MLP neurons of a small language model. Each row is named by its layer, matrix (up: input weights; down: output weights) and neuron, and shows model dimensions 160-223. Each number is 200 + 30 x the weight over its row's rms, rounded and kept within 0 to 999.
After each neuron's rows, "fires after" lists the tokens most often just before its 100 highest values on Wikipedia text that the model never trained on.

L4.up678,215,193,204,226,209,150,223,235,195,192,186,207,215,196,215,200,293,180,150,235,194,230,214,266,158,187,213,262,233,239,182,181,190,199,137,199,221,214,190,196,176,195,164,177,194,200,183,238,204,187,200,216,174,234,208,175,192,204,224,192,168,248,216,167
L4.down678,198,165,166,192,207,170,205,161,186,221,209,214,163,231,229,236,242,180,169,248,195,203,276,271,158,191,195,225,220,210,169,227,253,162,210,211,161,219,224,190,205,251,156,187,206,152,209,192,254,225,184,222,186,206,179,159,265,177,220,247,256,215,192,196
fires after: "\n", "=", "er", ")"

L5.up418,232,177,198,260,189,227,196,191,218,159,182,198,134,245,221,184,217,254,222,180,177,193,155,233,225,160,196,203,216,175,201,238,192,225,166,231,201,215,211,179,195,185,221,162,130,239,233,190,253,172,197,214,250,228,186,211,231,225,212,153,212,209,199,240
L5.down418,205,175,181,207,134,153,209,165,167,156,211,229,191,212,210,216,212,208,203,210,222,237,172,186,233,200,168,167,217,230,145,199,215,182,181,233,201,173,154,159,151,154,182,200,164,153,223,218,201,221,169,218,198,225,183,238,235,225,179,238,198,218,175,275
fires after: "on", " B", " d", " com", "ce", "is"

L5.up543,215,193,190,235,238,160,234,240,301,153,208,186,203,213,172,206,243,240,200,191,218,202,225,147,178,159,223,252,226,156,177,179,208,162,195,160,250,133,152,219,212,171,213,217,180,224,270,237,215,229,255,137,253,213,208,243,176,176,205,209,209,201,209,179
L5.down543,158,236,167,187,184,183,199,191,227,219,194,190,224,153,187,220,192,233,166,183,262,187,166,194,209,134,249,236,202,175,206,201,175,188,162,196,220,169,219,207,228,252,175,285,188,197,207,209,166,217,194,147,196,250,183,215,166,257,230,198,223,179,231,195
fires after: "r", "i", "in", "ic", "and", "l"

L3.up1016,177,215,220,171,176,188,187,231,169,255,221,220,206,223,234,192,215,203,148,158,225,219,219,252,245,141,163,190,186,186,169,283,214,189,178,216,203,229,189,226,257,222,119,196,144,174,208,231,214,211,221,207,150,176,171,154,206,177,187,193,130,177,195,216
L3.down1016,198,253,248,188,167,212,166,199,214,174,171,216,192,177,149,190,184,234,181,226,228,217,201,190,164,194,189,181,206,213,182,286,175,185,178,191,180,178,186,201,198,245,225,180,226,178,188,180,205,128,223,249,187,200,194,186,212,251,211,183,210,102,151,212
fires after: " c", "ar", " T", "at", "c"

L3.up731,210,166,189,170,187,206,223,196,207,193,170,188,164,179,174,163,174,179,225,170,193,210,184,249,233,231,272,166,203,185,168,178,189,221,166,197,226,145,216,195,177,218,202,231,198,198,211,257,231,154,199,184,142,201,205,191,145,201,190,161,183,184,168,181
L3.down731,237,183,232,222,188,206,226,164,138,183,163,171,169,195,188,229,186,173,167,147,215,185,178,245,234,172,190,173,265,218,158,213,187,235,164,165,204,209,246,149,208,208,177,198,181,247,263,229,244,139,210,156,191,204,193,175,174,196,196,186,192,160,204,143
fires after: " th", " d", "nd", " s", " the", "al"

L4.up702,169,185,197,179,138,181,285,182,185,216,231,231,200,191,213,232,195,189,229,222,213,202,186,195,250,160,144,245,178,194,124,162,191,196,186,199,187,206,189,223,241,279,190,203,192,171,165,259,171,171,191,231,232,186,174,197,266,197,161,227,201,223,205,218
L4.down702,207,192,217,205,167,187,236,186,189,176,195,224,195,198,278,179,230,190,215,210,190,187,227,194,207,155,122,228,191,202,179,213,229,188,215,176,143,171,151,185,118,205,226,211,180,201,167,196,197,177,228,196,248,204,190,226,209,205,234,175,207,218,175,251
fires after: " d", " a", " A", "u", "-", "is"

L2.up909,160,190,201,198,196,192,224,186,210,167,224,201,202,184,234,199,193,163,173,200,161,210,231,203,214,195,210,127,175,218,175,248,250,153,179,187,158,177,163,236,190,200,166,238,188,177,227,227,190,229,235,213,213,193,234,178,155,201,152,218,224,187,261,216
L2.down909,170,180,221,202,200,197,199,209,200,197,188,196,197,160,231,172,210,193,240,213,226,269,154,201,218,195,167,187,150,236,177,208,217,207,206,200,195,186,212,198,214,203,258,201,145,252,188,181,250,216,207,182,177,204,223,179,203,183,214,256,193,189,234,259
fires after: " A", "a", " (", "ro"

L2.up327,212,183,207,223,195,175,185,207,196,197,180,180,197,215,177,182,226,249,223,236,206,185,223,158,207,181,169,231,207,186,188,193,176,175,203,235,235,200,168,225,198,234,251,171,263,238,205,181,182,216,219,165,202,196,172,203,191,217,216,235,183,214,163,241
L2.down327,198,167,227,224,225,197,213,231,202,197,182,220,177,258,189,163,148,239,195,177,230,220,154,173,169,186,187,196,179,145,207,192,199,199,242,266,188,208,193,214,225,204,219,241,198,200,238,174,242,228,175,177,166,200,226,184,181,209,239,225,207,253,211,176
fires after: " a", " L", " o", " l", " O"

L3.up268,211,262,210,236,208,164,273,206,167,195,231,198,203,211,171,170,153,233,187,240,242,203,235,154,205,187,150,253,261,216,167,176,223,175,219,207,181,231,171,199,241,174,195,194,196,208,208,195,206,247,170,234,221,216,202,186,170,208,181,208,208,150,230,147
L3.down268,222,179,208,169,198,204,209,170,215,189,177,186,178,176,160,194,256,199,210,161,183,236,187,185,228,220,166,221,189,170,207,224,187,222,249,192,235,169,187,185,201,226,208,159,160,158,162,188,218,213,177,172,176,142,180,193,211,183,221,156,164,203,201,242
fires after: " b", "ou", "t", "et", "u", "b"

L3.up558,181,196,136,201,216,213,148,191,152,218,243,201,186,149,216,153,215,207,229,227,210,185,197,192,159,181,156,225,201,218,170,274,167,213,222,184,180,241,199,237,196,186,227,199,244,245,226,234,228,198,165,228,192,207,178,176,211,175,185,254,227,170,239,155
L3.down558,217,178,222,214,174,207,194,208,223,212,200,232,179,198,201,203,227,182,156,256,187,215,199,212,171,180,172,160,214,261,186,215,195,146,185,253,205,217,208,239,152,209,191,155,222,184,190,193,241,188,211,241,182,135,199,245,185,168,238,220,154,196,140,202
fires after: " A", "o", "at", "°", "u", "iv"

L3.up182,230,224,225,207,231,158,186,210,214,170,200,196,243,196,209,186,184,226,191,189,190,230,218,216,222,213,213,223,193,164,197,209,194,212,226,176,191,254,184,237,244,261,202,247,179,208,233,152,220,227,184,203,175,262,213,168,209,216,190,220,183,188,192,168
L3.down182,187,178,189,145,189,223,218,220,238,223,212,151,194,170,96,209,213,224,187,222,195,206,171,172,236,183,173,216,256,202,191,175,166,175,150,181,226,164,192,170,237,157,208,162,189,183,164,191,242,205,169,222,211,124,222,206,161,135,255,224,252,221,202,245
fires after: "b", "ou", " st", " pl", "t", "l"

L2.up528,188,198,207,258,164,212,200,170,225,159,177,236,214,177,214,215,195,211,229,219,177,213,215,228,202,204,161,236,257,154,252,202,229,252,215,239,152,131,270,194,192,244,221,228,145,223,198,179,211,184,183,172,155,230,194,249,195,201,213,192,187,268,172,229
L2.down528,240,200,203,240,163,206,154,187,189,204,197,187,231,222,246,188,198,211,136,182,215,152,203,233,200,160,216,170,207,151,177,215,259,244,188,235,226,124,192,196,200,225,172,233,168,158,190,174,214,249,220,143,223,249,172,186,191,196,145,202,200,165,214,233
fires after: "ab", "ub", " m", "og", "m", "om"

L7.up352,158,257,257,165,236,207,193,188,219,250,177,197,212,184,224,197,204,185,194,226,199,206,147,178,197,204,197,234,163,188,185,228,245,221,238,258,201,200,223,165,216,213,238,222,181,186,227,180,212,237,173,194,241,248,201,175,191,205,186,220,256,233,169,211
L7.down352,163,187,197,227,182,226,218,174,231,224,210,168,199,186,210,162,218,174,248,206,183,205,180,169,240,226,173,225,181,212,175,173,191,192,211,261,236,190,179,217,163,219,190,191,194,258,124,218,197,246,225,173,134,191,161,201,235,190,170,173,218,223,168,232
fires after: " of", "e", "il", " al", "im"

L3.up644,276,224,216,147,193,215,226,229,186,183,172,152,212,189,208,170,196,215,235,163,207,201,165,192,179,198,206,201,187,197,204,198,202,199,233,176,244,185,213,218,157,166,207,204,143,186,169,208,222,177,170,227,160,180,179,251,257,202,231,195,247,209,196,200
L3.down644,211,184,169,192,226,214,216,172,186,249,172,202,213,138,225,296,162,200,214,244,188,202,212,204,246,223,206,230,183,189,203,234,181,238,172,220,151,220,170,232,211,187,256,177,202,184,199,164,196,234,218,144,170,182,189,219,172,228,199,186,173,234,235,177
fires after: " o", " U", " O", " al", "ar", "ro"

L3.up339,248,162,209,195,211,188,178,204,196,221,187,224,172,191,153,218,192,170,157,234,220,224,206,204,149,245,239,139,213,203,180,140,168,214,212,195,206,219,175,158,226,159,151,209,186,202,134,244,211,154,167,223,166,173,182,206,191,187,260,188,226,169,144,184
L3.down339,227,138,236,183,185,275,223,183,233,190,163,205,183,206,221,193,221,218,200,180,208,230,230,216,137,191,212,210,204,167,179,240,213,191,236,218,149,193,196,188,224,205,237,247,214,187,218,199,265,240,182,203,223,218,171,181,236,237,206,264,232,239,218,145
fires after: "\n", "ou", "="

L2.up980,214,222,199,220,210,205,263,211,263,161,231,223,219,167,149,218,228,175,243,174,205,176,168,136,167,182,213,214,246,183,211,210,202,201,207,262,233,259,138,208,158,222,155,264,181,257,193,165,198,152,271,205,183,220,184,240,143,160,235,218,187,163,214,163
L2.down980,209,221,158,205,170,177,191,224,226,214,184,189,184,215,233,182,173,190,236,222,198,273,218,240,234,206,177,215,203,158,249,229,197,189,174,147,136,182,257,183,194,213,180,180,227,190,199,188,167,205,171,173,200,158,245,206,178,254,132,167,146,194,232,259
fires after: "our", "ear", "it", "ct", "ort", "art"

L3.up329,241,212,228,182,192,162,194,200,217,168,172,183,162,223,176,161,253,179,227,192,227,244,159,159,191,178,136,236,187,262,185,218,233,205,188,201,158,206,114,237,181,235,218,185,220,252,201,218,203,161,206,176,151,200,210,194,213,213,229,242,204,196,243,255
L3.down329,232,211,191,201,209,188,250,218,212,192,190,226,193,173,178,181,246,206,129,117,188,221,200,169,133,165,204,222,176,234,205,187,210,229,206,212,188,186,181,168,222,198,242,193,211,245,199,188,163,218,201,217,220,185,153,237,155,237,195,216,193,245,177,185
fires after: "e", " se", "ch", "he"

L5.up916,225,196,164,195,201,131,179,217,214,231,218,187,157,234,206,171,273,206,219,160,220,173,170,220,233,185,179,186,251,254,243,241,186,161,194,187,265,182,200,186,222,227,202,239,196,194,211,187,184,174,192,220,187,170,172,137,148,209,287,233,178,188,201,177
L5.down916,241,182,189,214,181,253,215,240,244,155,233,228,204,232,183,193,169,227,162,213,149,187,223,195,182,203,203,174,205,208,149,255,179,210,144,223,180,188,200,164,181,234,160,181,185,206,180,223,233,205,204,211,237,155,167,193,160,232,207,228,182,129,159,217
fires after: "at", " b", "o", "od", "ar", "al"

L3.up970,163,181,208,221,186,212,178,216,248,252,219,182,293,183,187,201,227,217,160,195,148,202,218,221,154,196,203,180,201,165,201,206,226,214,187,216,251,245,166,212,196,208,286,228,189,199,149,160,165,179,195,206,219,200,188,245,133,189,235,257,225,193,204,195
L3.down970,180,249,228,208,187,187,113,241,209,177,201,199,168,226,193,218,200,210,172,164,181,182,240,210,198,216,221,212,221,187,178,185,199,211,195,275,167,127,202,233,210,206,180,206,167,188,179,133,163,182,210,170,206,202,221,250,176,208,198,157,218,189,240,172
fires after: "m", "is", "ab", "b", "est", "em"

L3.up964,221,202,190,170,177,210,175,203,217,180,185,238,196,199,148,270,198,201,169,208,212,202,195,175,210,234,222,218,205,193,217,246,179,246,189,224,230,189,207,246,216,201,203,247,235,174,232,206,177,198,188,212,215,217,162,184,293,205,205,204,215,177,189,166
L3.down964,242,193,210,212,186,127,219,187,171,204,199,242,222,232,167,220,217,232,199,203,249,238,215,145,244,118,189,240,157,260,196,237,165,208,225,186,264,166,183,241,211,182,251,181,241,227,212,186,219,201,233,189,203,179,240,175,218,223,192,209,200,221,195,255
fires after: " S", "up", "it", "ot", "ed", "h"

L10.up958,212,202,197,229,231,184,186,201,194,161,184,201,253,215,173,231,248,197,185,234,201,193,212,178,164,204,161,231,218,188,200,202,171,224,189,276,222,215,161,217,204,183,227,181,182,177,170,171,198,189,188,229,201,197,140,214,226,165,222,211,189,225,170,154
L10.down958,156,249,143,245,184,225,171,204,168,170,210,165,156,169,180,176,227,199,217,197,171,197,144,197,203,170,175,183,185,143,181,160,128,215,184,240,182,202,200,236,189,183,190,197,168,203,203,227,242,236,192,201,148,169,206,179,220,188,198,215,230,191,241,201
fires after: " ", " M", "u", " |", "n"